From a checkpoint of a small transformer trained on Wikipedia: 71.7M parameters.
MLP neurons of a small language model. Each row is named by its layer, matrix (up: input weights; down: output weights) and neuron, and shows model dimensions 320-511. Each number is 500 + 25 x the weight over its row's rms, rounded and kept within 0 to 999. Numbers have three digits each.
After each neuron's rows is what it responds to, as a language model described it from the Wikipedia text at the highest values.

L4.up1360:482494465509517507515493492506505497514536501488468556488533543504502507485549511463521490485510540518478514519498526535525459477516519471486516505471516557529479526502487487517492471470482507503485486545522512475509492526467536473509473490513477518460524474502489528513530505516501473522546470506464487466502501497432489489503517486531513472469452531488541536510498498607507468522498531540519472503486507516528484487497482528534516516507472476470480481514487485526507479531567471516530516498510541518504496512557514494497514498516498541469491508525499527521499481490454481467
L4.down1360:497489478511452499521469483496483510510466501521466499541500518533459490473535541501495486490541541472485506497433520505485469483466520508522505514473528521500496540486489500509532487479481541495507471504502528455489480522525494477517499507490489487510446500500457454530487503474505550517532499530445516513525548514433484459499480571509491493537524474468504488523551457495536449511524493475509554457464518511544522499515496466474506529464487510489575485498453502494523449507502509504487484537522500511461474450521518499502479467486475521464485518447479517496481510554462477509
Responds to: Markup tokens that open or divide structure, mainly the pipe after the first header cell of a table (No. |, Year |), plus line-start bullets (- College:) and heading markers (== Early life).

L7.up2742:517530483496529457472510468523483491486500544506494511526524490473491496483481495482539510484490458513490486503483477521480536539516510475493467499465533495471530491500457548507481518497482528494530492492492478505519455477505460507561511488482518517466493499538505482472516483512488539496522507471481531508501530517499522502521511469463493537514490504474466518538520529504508507551535502509471485490463498462467502518487533429516504510546527475506536480527515478498438508546497524556495520496464506445507536542497533508497463537522493466539487503430499502505496446483502524511
L7.down2742:513490512459548519538513528507467501492490533482485510527535473530466578496499506545511525485515489507541509465476447497475487488501457521468519484509519505536511508493474512496520455488475504486461439544480484485493528505481456493488509481500479536451465506511530464510519489530510525508518489475493492458482553556496491502512483480463524485514487464525480539507549542484463510511462507512501502485516532448503509500470511505497535503532531462487477481474529509500481527501421532510468491519506471515502505496508525487508485508530532562513472505466463462483485532504467474484
Responds to: First token of a new paragraph, line or parenthesis (a, A, F), ordinals like second or fourth, and final digits of years in citations.

L8.up1228:518452514489506483528472523507502513499501542465477475499502485478501514492476485482502493542534548468489534506486509507547503456484539488478530500454517462518518506466505521496532548486529500512543499511519500528558475537499515472507517463435460493463496536485466485492531456519481472489511537526515490488494511493482459492476536527486492524484531477509502562517489493539522504503523487493486461475521546511515494483511486509483496445458503479473456467530510501489554508505526501501516487444479540473500509551531506449547511492469515487473466538463490526473511545498500502504
L8.down1228:517488512470479493509485508481526477460538487553543491460473529451487540532472522472531504478496492525493491511515522514502514488523516519476506534499493510490496490489528520475521466477537488518519483459476463468536464509506520475490512513499491516470486495472494453495525463516508504457518482524499464540466488462478462524484482564495514559492536494513556487539479462512513495538500516538489514507504492453500479491498505441482540548524476458499493529512489523496508503530502514517509515468524481507469496446500465535469483489475517507493507509486477504500480517474555531542
Responds to: Pipe separators and end tokens of cell values in Wikipedia tables and infobox fields, e.g. after Clay, MF, 35.96%, or Facility ID:.

L8.up7:488454517417532523538469510506482520498532493495474503544503502494501511498509529462504477484541468477533512519487543498501484530506500483517493450531482555511480489504459493506524492473455501529479513493474560534485478511477446498521498514492487515487478493496526485518500517567494500502516538502487507470536515495484493567511497483561502457497497518511512538488520480471512518496489475475501511442488534470493528490523514510497500498528533495475488467478535505457465528536518509513494509492511436517510490517508543536511526471502539474488527550437477553482539542455497515511
L8.down7:490507533512493460522509520490504494461489467469505500472477498502509469440469480485524498473546497485524496495540464488509503485542514494492524467522532512536545554506450473525512474528504482509498480525490533505485524492518507461509468502505497466495496496513524522469483500513504509486540497475540479477518468489501485524507490505529556495522482511493519513494465479526485524472494495483505497507521509458454473522555490491514488506500492531494485514518503465546501512495525513567482498463494466483487500511481526494510460513490517489508509496497502477468507461537527507505
Responds to: Opening word of a new noun or time phrase after a preposition or verb (several, three, some, 12, following), and first cells of table rows.

L7.up867:467517543468482490497496502472516531528463518479485503524455461521485497497540472502528529497512474554520504490519538552510516489565505469566524526488484530463500481492485503484444497467521465516489521487532459502533496512507529468551501543476502431494492513467498535495496503524505511520542514468480465504515520499477506521488502507516524477531482516478536503535507528505523535524477501498529472458525525461547496484503557538515481517483498452497477519518472519512545464523510495487516497490506500493511448486495500479512488505458568505460486550481487523500480503499486569463
L7.down867:442536546530507480465511481432501500520494518480498444508500474496581509496514497477519516513475498502469507477526528505511522503486490506484495494496485506498465537485479498541520512504555472470468463491473525494559518462510492516516473508492558546514535484479490467504450495527487490483500540512542494509545503521462480511481479542524508519512493513531500494486520526469526486474487478482551465479544496447508489488478505502443503483532441468467535506544490508512524509517538515511548459501506491524446477466490497503495460487526487519480503482493515517498485485507479512500
Responds to: Function words opening a complement after a verb or noun phrase in expository prose, especially locative/temporal "in" (rare in northern Italy), "to" after shown/found, "has".

L8.up1267:509482507537507489525476487549522533522463524493474520506532496440489475491495511543498476493511508484448511496470500548469520513506503475485533512472515521504477483495506486524518468529503505576513512506506515494452492521467490486560497483460491478502512503488510482508522534453459499496542550466538464566508517493464522519486528529520534483512517498509512544548447485473452503509480510470462488517526478496514497492510480472466509490472478482440486493484538480518532484517508469522513452473502502468519537482531459504479460508495496495475502547556495497509442515517531483504
L8.down1267:501471463446517500491523479514492434515463522492478510528523519473500503511508527491502538512483503514498504481504506498496466515509482493492513480471536494506509478501501512496488546501494541477515475525535472475487482540516500493535523468509498524497471468477471469557505437490472478533563504505509532501507476485440525497501482524490483505496525504539477489523506505473529525488523475538509546538548503493480500512480516515456497486508509491497499510517526514484494464486522503517511505531511518434508489497504470534491526502498510519519500493477520479514433502486538492498
Responds to: Determiners like the, its, their, his, 's after is/was/as, just before ordinals or superlatives such as first, largest, second, lead.

L7.up1939:503505513505551501487426502507467510496500514500483537507546487489505517529464540503517499510454551497477528486534522552489482474558474478528479488481474536512516528499516481458490550506535523517532475498494489522479504473445463469465486433488463512512501482480503479495463505503542506496555509544483522511465518500559523519481468508530490499493494523527544484459489448500512471525512517420490527463529476526527494538496478486503498488531538520493509489508522524508484520542469522549527477535466510564517485469502460485502532486463542504499471516524514503486468488477507494510
L7.down1939:487495522499542531456432472475494512499512509480500516510521481496552533537487549513503501518491522455473521519541520530452511475493498504498465506492476535476553563493529514480517509503518492554519503538506509527497483468433476456499541479491429543511499541486513494500481517445529488461524516540473512539483548515568497515531518483531518499502495489529501493507491456516560459570531513485496532471503474513530492553540514475511489513514521484516501467510486529494485553528467491516507501531473496538528469460523489509485547524489456544518496486517516477494497510479495507473
Responds to: Last token of a countable noun or noun stem, often after "the", where a plural -s or "of" is likely next: mean, student, color, specim-en, track.

L4.up1317:527502502475503513486506456520551479460527465547552513513499491509523497496502524542490510500481489474489512493545463460494476447487527520519490484526532517527524486480530458548485535454519497505503498566467529540499477526515487473495500539484485504527530503478497497477530506463521527526470551479540534492534492499485510483459513530488524516522517508502470542493547501525480496521484547530518501493500491544533521460457491498500492492505509469493536488511474519495521462467510497514495500517535529503494522504496470478467499506439527547535529486513502450515494500540514495511
L4.down1317:518535514520536527487517511493521501482501528545504547541498525488498532492563531511507486480515479470491510529500506514519499469473533509509475496509473498518521484485491491514521501498491500470488509523520512513489494478510416507523473512472533530508470525480472478491514501478495521483494503518536521547489504489515484540439494507461499510498510510509521558476517503473550443547497499521502516493499496519520510508481531508537482485505490462524545493551466476514501474497506531483522495529533513470488502473489461485502517485532512515521523500509479477502532529480482512540
Responds to: Ordinal adjectives like first, final, last, eighth after the, plus middle fragments of long words such as ex-ter-mination, eff-erv-escent, reluctantly.

L4.up956:482497527482521529492479514515516523512513477488493476541504509531528529500446533483479474544478571473458501541524490495561503545570498489523492477504522501489495472509507499457528556491524501512499458516541469517496507485524482491472499469494505488503477491494486510479462517513481476513551514549512541524500518530518507501521520534503443489496494510530480515511510536489510502491511501469535489511485471487492489504484455509544512505496521483530498440490478528509473540534512518487502482481466507490522453425477496523512517534465498501480522486528484519467465506474501491575
L4.down956:476525478510532497503482491464473515521512501514489541489571490508514492479473528548541525496480499491427515456487523525556508500498476504498504496506471507507495541472524525526469496503570495517523487523503529522575484468471509474498524496479456493489512480521499500502467494497530466491524507537447521498498516474504502505488508515531468486473490490500504513466531500520531519495496506468496519507508512546488533516522522551529481494520544443487509446475495510498528511558457497521494483498502469495525516526527533460534558470509503509485515526494539553534527481492501508491
Responds to: Final pieces or whole stems of ordinary nouns and verbs, often followed by a suffix or preposition: plant(s), play(ful), habit-at, organization(s), she-et.

L7.up2995:513548531499489542512487485464512482552502547482503470489510515508500518473550547506461484484500492496464496500493447542489523521483482465523537507500513565515519514492507506519489450473472520481534539480490522505503475458497485509498515468483489522463513520501473491458512485463504507507527480515466507516496490528505487509516434508495489513490540497522505471430541485510459517488537539486504544490467484468463496497467490453530529526459550512527491494508514449495496470460540516508538480519488450528493494529527482517457504510472528563524513539498488522469502472539487520479
L7.down2995:481488504488522467507526490482494465520532465532503511488514485490457492555502486455465506470495486508517519520501471475498526490473482480481533525515508567501504470478482526471541552520507447509494499482472498513462480522506487531527542500459510533498475524459488502510499553502522469529521466469482482496515488545539509462497503502466496468484522519451503450485522442513537495504475549485538457541521523490480499473503545484529533559481518506485547523530487494449484516489471485476500510539518501531513481497496524520500475463515495478469517467488538523504489483532521505531
Responds to: Mainly the opening pipe of the first candidate row in election-result tables. Weaker on sentence- or phrase-initial "The/the" after a period or "in", and on participles like found, known, located.

L7.up1848:517520500471455516471456525511529519546472514498531535486496523485496501503524536517483515476463524535457467492510489513502509478484536506510475517523476489500485464472526488505510504505536495484456478496545482525512492530512467522488478487537513469551524489490549479455464540473513492500489472530500512497474484482558521522502497432467463466494490528499515523538472519473521485531490530508522517457463484470486465491592532509491513525524522469541536489501506529506511535467478481482500460468541510512513498476455548504479495459454483495476496528482504481479522493487499502493
L7.down1848:525491519481497518511474488474474466511513559458538512445464508525446525526476488493491461517490489525485525514449459525511458466485463532514457475535541501503491509555529526477475499530470490529484481544499533531516514507513495460493504497485459527492506521505489496522491497482521479507493467503528482476516554492515487461489506452527499497491475485574486527503506540497490483508501518493478502501513466482470483490479507494515504490463491458511493542531546516495466522447508533503511475493487479488505519493492483485507457480504519507504483508493493484451523475547496494543
Responds to: Copulas, prepositions and articles right after a subject noun, leading into a description of place or state, e.g. situated on a, was located, is surrounded by.

L4.up1481:534486483446500466501496548505566515531525500484501488505526498524517546513486538509461499464485439496511479461464504556544523479461516522523512473495540507505502461531522461496468508452456519460531498527527486490509469499514512529453493524442472471517490477520470471481512495454477522538537499532498508521478530521508511517515473535496430520480544487538471500559471488521465479489459529480478530562489514539493485483505488513498487541519502518498495534471514485478466490503485507500534524517505463525517474539505496457479481533461547536514478498529479536499520508490487529515
L4.down1481:553526505466520509497497502496487494523495518476517496446509485470505485513538504487472545480527465487486477474486492507549481498490469500498485470482537500483503527496490483464503518470481552488495487501495494490478444519474504511508525471464505475511540480537514514526521482479468480486490514491516460530530536500465480523501491460477480489475463465571481487514485504486505518502498542532503478549505505533436484530478501506467507484515511506491505518478535494510516499495532480505513511525465470531473458498533513484509517535530534485503472517456473527537508502517517510479
Responds to: Fires on "the"/"The" beginning a noun phrase, often sentence- or list-initial, plus word-initial pieces like The(ater), Jim(i), Les(lie).

L8.up2873:484523489465513555516512510500532531491474503511505539523501493499504504506503487483489532486469496511524525476509506512448503465454511480485525497487464503482451507509483488507502468506474551446484489448483500519523485470470462489476492491459515491481497494444504537478504505521460509528472496506486532487503516558542492482464478469491512473519485504541493472496489503529526493552555459521488519494514479510477464462507456460474490532442510507494532504500528508479505456488516481542506506535505527442489477528474509489523477434503524499523469512523501490503511521484473496502
L8.down2873:463522489445516536484491516524480523453487509522495531506459547496514546534474482500480504539458471485474486508504553532487491513491471531525496459507548497512530526504481488534502514477501468478489484520508522479501476500480542500525496512532500434520502484480491500487515498530517438526432505498519495535522543537525492496556546499513516481508466522505504514451500507491504536477475542496475512506533457564487530481526488518457497492468521491540518490480449508517458505515466483512484523483483494489490523487528476495504558505449476480487447460484476418473473518479458481472
Responds to: The first or middle tokens of multi-word proper names: magazines, newspapers, teams, acts, organizations, and film titles in credit tables, e.g. All(Music), Sm(ash) Hits, Detroit Pist(on)s.

L4.up2091:470539509498543480453473508439471531502524481478469484498513480525469534456511522519483483528529512476486514515478503518501501513485496487502499495507516541537474535517524499497502481482473523465507469514468456538497517498517494520501441482478501515475530473537516514493510514501489484539464526508486513465518463495510525428502462510464499490510461496470504531525517491504504473494482489470479523514506504491532500531460530472499532511536521505484520521472502506521449479483470550492497483482533477512514480474524475434554554473510522510498496528523475517517487501515510485500
L4.down2091:496479497485521526496492506428548493521534505497528483516485522497524478470495515484505501503504456496527486508506484464522463498557566469537503509510504496509446525508476488498489515511494464521480493517500517517482461483498477479513532489490519520499494454505551479495510479500518486496472546565506453489532498482497519433462479497513471481505459497476525468447506494507506463495530479496525536487526488514538518492503521497505506518486512529481494546507448498510505504490466494525521481509527442494538502507498502487490525451553529510493470479517482471537486491500494512491
Responds to: Final tokens of abstract or action nouns, often suffixes completing a split word, usually followed by "of" or "to", such as influence, donation, support.

L8.up1881:480520496493565501477511502489482513479540466537507498490490510459497493488434507509465477491507500538490485511477465510530508489474485486521458526501521481505515545530492527540498510455466512518498512510481504534501507486464493563492488459490494495456478495491486524466533497486444539496488497497521474517512500497510478511511483508526505535509527470442474498520505501479512544528529503500507512500529472531485506492504498481545506486499488523496499461467566569491497463485502464497513470484479528482521546524556521506443503525477507511451520522487526498515501525515464531533
L8.down1881:507512519461452556468523518458483505524505461500466489466484488443506501527490480524502487538468516462536501526508489477507478491479493492516480480486463500505539497488507493513498504512463467507531544492490521558486527481494519473507474469442548508497510474486500521520548468442512472440511468468494490489484514526446509506515533511493516492515518511488549476473519537556506468478575549487505482437518489481500514489530563511513518535498511517551535480509456515507503505467465487483510535470549492521511516522480477509519517496474543446481498534482507516503511484533481523473
Responds to: Fires on the opening word-piece of abstract nouns after "the" or an adjective, usually before "of", e.g. reg(ulation), desc(ription), surr(ender).

L8.up1763:448511488480548496485476510510486488511511529528494525492515516533546500469492489538483512473474547474475514460543499510492490522512489529455458480485479513490523534469529497465482540516551521524499517486523514510494531469444542503501516535483480499481476477462510509483475504511496478493507557490488510478501522473523480511505523522524486472498478564430559521501509475486510523538521487486536520512530503503511485533498495468509486491493508471486508491503501513525489512556436541507489468493521509531475475482477467468534517541461483470485506475520556539479447502480511482473
L8.down1763:446528522517491503468496458507493512508536532507471467511511502529525465525494473461512491513488541509496550516532487534465500482504501546505421495512517474502494554493506527487471505497538506515478503495500533479522529482492476463509511480512459486507489500487503528543469550476513537447499505502486506489525510507560501525537526486528451489491485484459508532505531493501520444538493519521496496518503498532549496510537466515468484493494534471486495520548527549531491505514480469539485444481469524530509496486517508569530524520520490521487524494511500530514522486518494520515
Responds to: Word-internal pieces just before a closing suffix such as plural -s/-es or Spanish -a (Relac|iones, mat|ches, invest|ors, Canad|a), plus score digits in tables.

L7.up2672:489505520515531451482485479503494478526509516501441547490518482522530502512522424541536464461530477479491556509547523532498545507472474489476523506490505462506528521496487510504483478535550501513467471477516489534535516473553490508472473516485548518514480522482463534516463505500489548514512467486453541449485528466523516493518498483461494473532526530463508489454506539486483490493520458499505530488496537485509468458508476511465513523500500452510509465488559505488508530465509481482505504530481501541486498490479540491451518503503503490472526535474432569537449524501474465494
L7.down2672:472488496548494523513500499487518433513492522509488478510512478479563498462480543527487480533485498546497498502483519476504491499476488481516485520520516531491492472492494520495507448539504489481484528485507525484506523480516519468511490500484474483467515508509521511484494509560496478503535480524511503520503518526535522436529483508484499494520533492497504511472463510527517508467488495503464505510490496447547534525480469503510470450475522527469463504494522493476500494496511526509566491498557492483482521506482520517513453499452494548458552545480535485487511559529517521547
Responds to: Articles and prepositions right after in or as in biographies of politicians, athletes and actors, e.g. in the cabinet, in a coup, Speaker of; also election-table and sports-results cells.

L8.up332:545489508524498463487480490452459446506465515488477490495484467533499495480495481490514482532465543505493490492447512481531518523493508486491546510537477509506505510460515470506526516512462447493474493497542505516446515465485489506522479463500529501496474519480485484495525492530477498524489514532465506511482491521493524499524492513484499548515496536484544461496493496484500482490515521517453500505485566501539479501496499492487449487489481456510526483543534519469500482527491536463539510460488483500464495515525517498526487481472473506544485510491487525529496539505551486530
L8.down332:500525445543542502509511511491511527455493499489470504542515506514520462503495521522484491473498423512472478507564544528530498468472464549508506475518514508487482547519520498483513492506491505498554472500485489542543508527486538467515508462513494502491474495465523474463501457512471491499458505479501547505556513501542517489527470503523483527479537499500528486491469504520490530506491518481506500533488523499490498535451508502500496499461464522486482521468506462506503494489471451489498458468486525503512499525521478495515476528444508476527494505466515497491483517496468506515
Responds to: Function words, mostly prepositions such as in, of, during, against, right after a named entity or event in factual bios, sports and election results.

L8.up2793:512479523486526530508476479499485543491498464497466467505458508506520492496479520522501507479501512512478524513537509468537456444526515485513490457489514516508521517507424487493519497527516478479506509509516504522459481508479516481544492477524513507540473506504524472458528535570545473523526501502508529522491506503480485445495480510497525467509547515483489487478528512515526511504490501535539481497507467485514493497468478506477515526543504478515484494513455496471513533484465515488489477483517489516529515517502486523515519513504484452526490521529497544530567495529527488527
L8.down2793:484515487510521528523508507453509484501503493498492545492507511459529521454501505480477493543503500486488494496487480484498458484480482506462492535533504494457501527512517511480488536463501524491497553472525536497465460487470450510494481518467524472467512525477511471489511510499483515498514499472484496542466465464493523476450503494495543479485473485445531473484510444498535491505499517455485503449518496477511479515545472455514501449450508476489517473567504519522493441474478525522502488455509468520472509477523512517516478480481528521485541505510482522499462500462481485481
Responds to: Words just before a numeric amount, mostly approximators and prepositions like over, about, around, at, or currency/table pipes, e.g. "revenues of over $5 billion".

L8.up2463:507532490484512491491477522542489511491503465461494530468498532454503529501508464493509488459496476509489491499515503531469493507527547472472498485483483528505547500530510495539471551512505541522499466507527482467479481474485476497473512498486487494499515497511437481527530500540485484499505456503481491463479524470447523505448519508446507499572519509492517552538489481528529472517471536497554446496513528485512488501469503454499479509517506494511503509478511481490501494505476494485529486474493482497479508549484480553514515508487506491525478501516484496467533541521492522519
L8.down2463:471501515456498471489528477557464473515505501533477510515459533495463513451515524522525497483434479443502470515502488512467545491516500472510511499489484485553463514496489444500513514466479521524478505485452541483516527512534479494527480505467477510483437493471499488471496506504504533476513490506514480487463552542517506531502488490503522472474510516515539480517503515499558463520484463512508507502503503473515511553500506492457518492494516501500485504498509546479495491472475477493504476513536523468528533503493514485541508519498481494521478499484518488507471526500486459494
Responds to: Forms of "be" and "become" (was, were, is, became, becoming) right after a subject in narrative or biographical prose, as in "He was traded" and "His remains were buried."

L4.up1646:543507466484501492523501452476525519512513504486532517526458547466531520487490492462534499498475523472492483483543563493445492502471520513505507503509500490545486535519482509516518487488497497499480492508483529527495491521496515533481496480532480550463520475460489487516495479520465486537439465520510523487464501544476449549498506540504485493498498492526432504511508496527522525498504522499512465504484524472529485508481502483509485469468503467483506471526560494499438496487471500474520480510504521500470481565505579511493508496504498484525483530531516526499478516507494459508
L4.down1646:518474495521509474496485539491513499461482541494468484546454534558493541499513500509498500539503526495489473500494507458539499521517502469517485496489489485520479535505541454526461554473572475519490503488490529489511438493517518497476505507486512494478518542486526515501458525522544497500482475500509511485499489537482511540542488549519516496532503488521527524484483516495513484491480517486497449478493481465461505522469482506468517516448510487498538499510486500479513461511474492485545460545529521520494494525548528530476507506496509481499479493486507468492431485489521499509
Responds to: The token in, as a preposition before years and places (in 1984, in Leipzig) or as a capitalized In starting words (Ingrid, Inverernan, Invitational).

L7.up1526:477512525514513562506518516513518503522493507527525526483522528550517482487467519484482525505505497475542502510487491500451515463520479494495509483520462505465537491514515506525497489484539506541507535506484526484474487524467495509535509474495518492494553506491497516491517514528511500494490430490490486513510488532517463483499520498500480462525481494525540514530533529487487508512483487498522502508482496504499478518519499530465476452451522521515491529525512503529461448538483468514485518466504505475498534475555499504507527529461499474533539543533544505469457518496505523518
L7.down1526:536485492526519463509471480525455481476491491502477474505506483489512469462496524500493511512480472515495496480553470506530556460487526530531553534500504507427454489542479463504443516498494499474499494482540482493468432529515502449512523463493471478505489493499502492529484478472531516503459503501491506463516523468467469508505500490538456508507503509506496526502507482524555495502515514522511480530521500502488480530473518532489482528494489511488493519519507490475492513508498530451520514516519477524514495514505489532512489490494499513480499489492468500541479455486476497490
Responds to: Function words or name pieces inside multi-word names and titles, often in lists, such as Faith in Fresno, Queen of the South and Eddie Van Halen; also == heading markers.

L4.up1375:492472507522503562529521504467530518487524493545526522474482526476512460520486509504536532510460500526524460521497506480513534511495498480497550499514459520514453502527482535505472529521501505530527524478506481478492488487473475472521465495525487488443512466481490507499466495486500533517488543485477475459536497479501467478467496495461517523529507518457493476517520514536490494482507482518493515493561529481499530491495468519483554497484530499547536470505511483492509544493524487521490524472543502477474492513521511533560471500486510510454509555528475481518516430541496475462
L4.down1375:492460522497478510538496518494497551520504492497515543475472534486483477528503542501500492507486497481512488474500504511519502538462483524540534486518522505527484525486462508505536522472516509492469500505495462523485479494485504519498491480501482480482482483496469496515514474504465491513552479494476471557483541508438473450522541522492480498477541435474517490496536457518478524463497500484491477553514483483486468516514511498530529528514506501553545516528537495486529493471495498509496501524503468492463501469488532521492486500479510498518507451464451495539489484529513502518
Responds to: Pipe separators in Wikipedia-style data tables right after a cell value such as a number, name or header, as in 18 |, 1972 |, Linfield |, plus row-ending line breaks.

L4.up606:502496499500525511517527502560507476560477460525522507527529491482519486457497494477452463531481490499463522487530505500470497468506506479506491546493502515463498492499439487489493516517521468498494498559475484474489505524505533484485525476492466505507492470478507487529483480462510502501501452436472500512489503498462488501459539506488497463492511494525512512469485508495492503552458466491565488556500500548489483527506487536461499473528496508514489456504548485502485495462560544534441530499525483475522485502473488528500494505502523497524497444506515530435512456529556503467
L4.down606:502520512539510510515482523484520501490543495471504517500507447483534503497515492487489502522498540524485486527510480516433533455508542528475455526467511513450513485515482494522459509466534503543498513538499476476531539490501474531486504484520480513474480443504476490467485512525478474525497570501512489465511513505516528514474494521533512518524491482466505509524481547488536481505510521492503535486506470510481476537462459532513500495524498529545496519540494523521500475479514536527478538554482483480479531465508501514461517479489503513490534498518519502481484487527521483521
Responds to: The first token of a number, digits or spelled out, usually after a preposition such as of, for or on, as in "ratio of ten", "capacity of 8,256", "for ten months".

L7.up2454:473461491523507573492497516496506465487462531483483467449505504469508480456529509469449511475463503463508518525483535515483501497517513516490518436480524516516537515494465520495539466524487465535504524497483488530481492462474484462500514502489463477517509471464482504505520501543488481465505505491496466494545483500463516456505489503517478485489497501540502505479534459481517465513490476493522493475486496520506484512554516488456463491531486525507528475498503504481536491474501528496473539546503487480525543467508481542533509556494524504486480453490478493474533548511528486517
L7.down2454:490469512478502508493468504467526523527500512520458481530504479511517493493479519481482520497498531467495538509467489499472523517486485455449522497510457493505519497514464506482467481498502465485512543444522471511523458494501464529537462482477476512474487459504509503509527459468515532507501518480488563485447472468500508475491530494490501528460480526453497518491468497503499483464509513496505485500479517534479484505505496536489520521546473516500480493477524490491539480530533534481550508505503520536493495475524483536477532455516536443526501481439531522514542501468500505492
Responds to: Mainly the | separator (or /) right after a numeric cell in sports and statistics tables, e.g. 1 | 0; also scattered word starts like g(ets), al(most), again.

L8.up2332:519501510486504501529452506491531487507478513488496483496500441444554459493476508505500490498448468516520495497447509491496514498522517503467518518533510517530509511522508471487518457511500489503478453503502486494475511521470484548498479492528484533510523529482470517508479544524509476514456487480483492527517494489513504486502493499482528456521536467524496483533486494475515533494467485513490523495484514492464518484498520477521492465454462514443515533534510494524534468562501504497511488494478531464517493505532467520471520511548489509468477542507530501488493542487496533496
L8.down2332:504473550475514449468514504503547508513505498510472510480484489518550528497494495503468514495537458463480507536521512528441454512539517507510504498506512530530483470485489431503514532515518446510489482489524469479498492494537517503510517482514497517454465515490526487474485530484519456515504491479557538518505465518507528445519496509495514535511526519515481527511490470508475520503474509503510484514481510482528504486531494499545452468478517474476503492528484537509520494499472492544512507515478493498538485525537535527536505460493493495522569544468488501486474533462490520500
Responds to: Prepositions, mostly in, of, to, that follow a complete clause or noun phrase and open a place, date or purpose phrase, e.g. recorded in London, held to mark, some of which.

L4.up1302:457533495449507507560437502534459499477561477545455494494503524519492509538504506544468508503486500477524518518505481486463498507449497449525532471462516492507498485506474491505501495497514499503509511456505501539472477500528478516496524513529503513446467455531475482449518551509507476489495486483519501514486520516491545570497514490534445507539476490480511480519514515501500456507520487472497508483512513481510510473493471497495499498477472485498508515499450492475532467516494465516524542471494510493512501537497527510528485490469477499494506533538521481496460452462469513485
L4.down1302:521564518490511501431481487509517505495495497523475541449488476533491498557468501515503496515466475531474463500506491522474489514477503506500522534511499499536504559471489463462453510481493503482501468530517477486525447470475544502488498538489473546502500512534533490478474480482504491484470489472497486508490530520485500486537511530482471514529469482458485519453498498471500509483522515508509508515474458549487533535516498538480482451524507454497531451513480480492530504521521493544499522515556514483505531478536472495501492463501492507497497477470494505506490485535535492471
Responds to: Function words and numbers just before a count or ranking, such as at least, nearly, out of, first, the 500, and numbers in sports and election table cells.

L7.up2724:489531515526516477494476551485490449546510475487522465489490463466500490491477499462479538541485526489501522514468536503536534477482525475493483482538508526446477520536521481521494511498539507530524492488486453534485486528454528507510490536508485444524505482505536535552499465520491516533442486500503543478517575551501510448476461513484500504475497482528498487504446496516529510474488521524520532475516527483504459485471490507488532478541501484491481517528462548531510508480523492493485471486482547470487471510492522486512524505463520467511497465536512507470521491511478492472
L7.down2724:486518503469435454468510532477467514519523541508490532491482495514544515503515492561464493508464487481526477498520544529471450457507515563509562530490544515523520490513501539519480525481482512512497501577493496550455504474420491536480478515466471479477481531507509500528515509520533525495483530486486499487497562510491543548534477535516511451510509509492499482482464505507480488545520492485512478525485495522474467485531509534508503491506460452472483493478508518512501476496511481470498496473523475514518469498496495532463512487491522492503506510501479524496495486465530510476
Responds to: The first piece of a multi-token number or foreign proper name, e.g. the 20 in 204hp, 15 in 15,000, V in Velez, F in Farkaš.

L4.up951:461533531526516473493437532469460544479522502522462525506516490504515509485471497484521469525530524495437523491486473502491472513498484424530502473510487487493481461524532470520498527503486488508442508454498503442487482473478475525533480510535550499474497446510484486533474485527484466493522430504486492500466469437497508515472487473506514507513483481512490449528527491550524529516495505508556490534469468501482466489518485519495536495481552500521531477520482472498491494528497490480502518473534517485474493509501518486513501558557537523500524510473492542480499506504511522495
L4.down951:539525515493508511485481525480465518516504475566487534455489552442464519480505515462523489520534480511479493512510492526501465484503514519478491506491459523550535469478492450486487469514483493491520508505529480514505494496438488496538476510470443505489534501561516524498502489522512469469475481485486462507454450514511498484490493475506515524506535549532509506509518455483513493498513502501573510518531489477447482524514489443547556521507513497484508466520530493488535480531504428490433450500515512507445481477492512487499521522513545506522501492498505516480496457494476465545
Responds to: Subject pronouns, reflexives and the be-verbs right after them in narrative or reported clauses, such as he, I, themselves, was, were, 're.

L7.up1743:489497539516515497473472540515509455463497576448491520481562546540524523458500501479489466473480501500518509483462493481521517486481523470513436497526541504531498514479505502459508502497539476499484495463468475551533508484500531487516485533535528529532472504529482476491481489559499496503456496505491491464469533499480458501497506507494479503538443510503503510467500484529515502504489498470492539518537468532527533507442531524506481524504517513469476543471430478476480477527507535499477507517500496515561545494531525485522485473499497538518513473484504475501497502503463509481
L7.down1743:485468532475525493496489450517529518502514511493539465481514515524507520519497476509461493513495496524522497480486463492517501510500509469522500457513513475528492520497469500472505470509512500519482540499514524502480507516507476512521550481518495516527483482484529481573510462509512486510495541508507493486500521472505435479509488524508513473497516528474509525497496508449511464509500487503491519488502470516532510514477501489496474492553526504481473485445512517451513533517479519504482452484550519545511541558472538451440547471466513458515503518496529465500502472482498491472
Responds to: Stems or endings of abstract nouns and verbs, often split mid-word and followed by a suffix or "of", e.g. liber(ated), ren(ew)(al), behavior, love, release.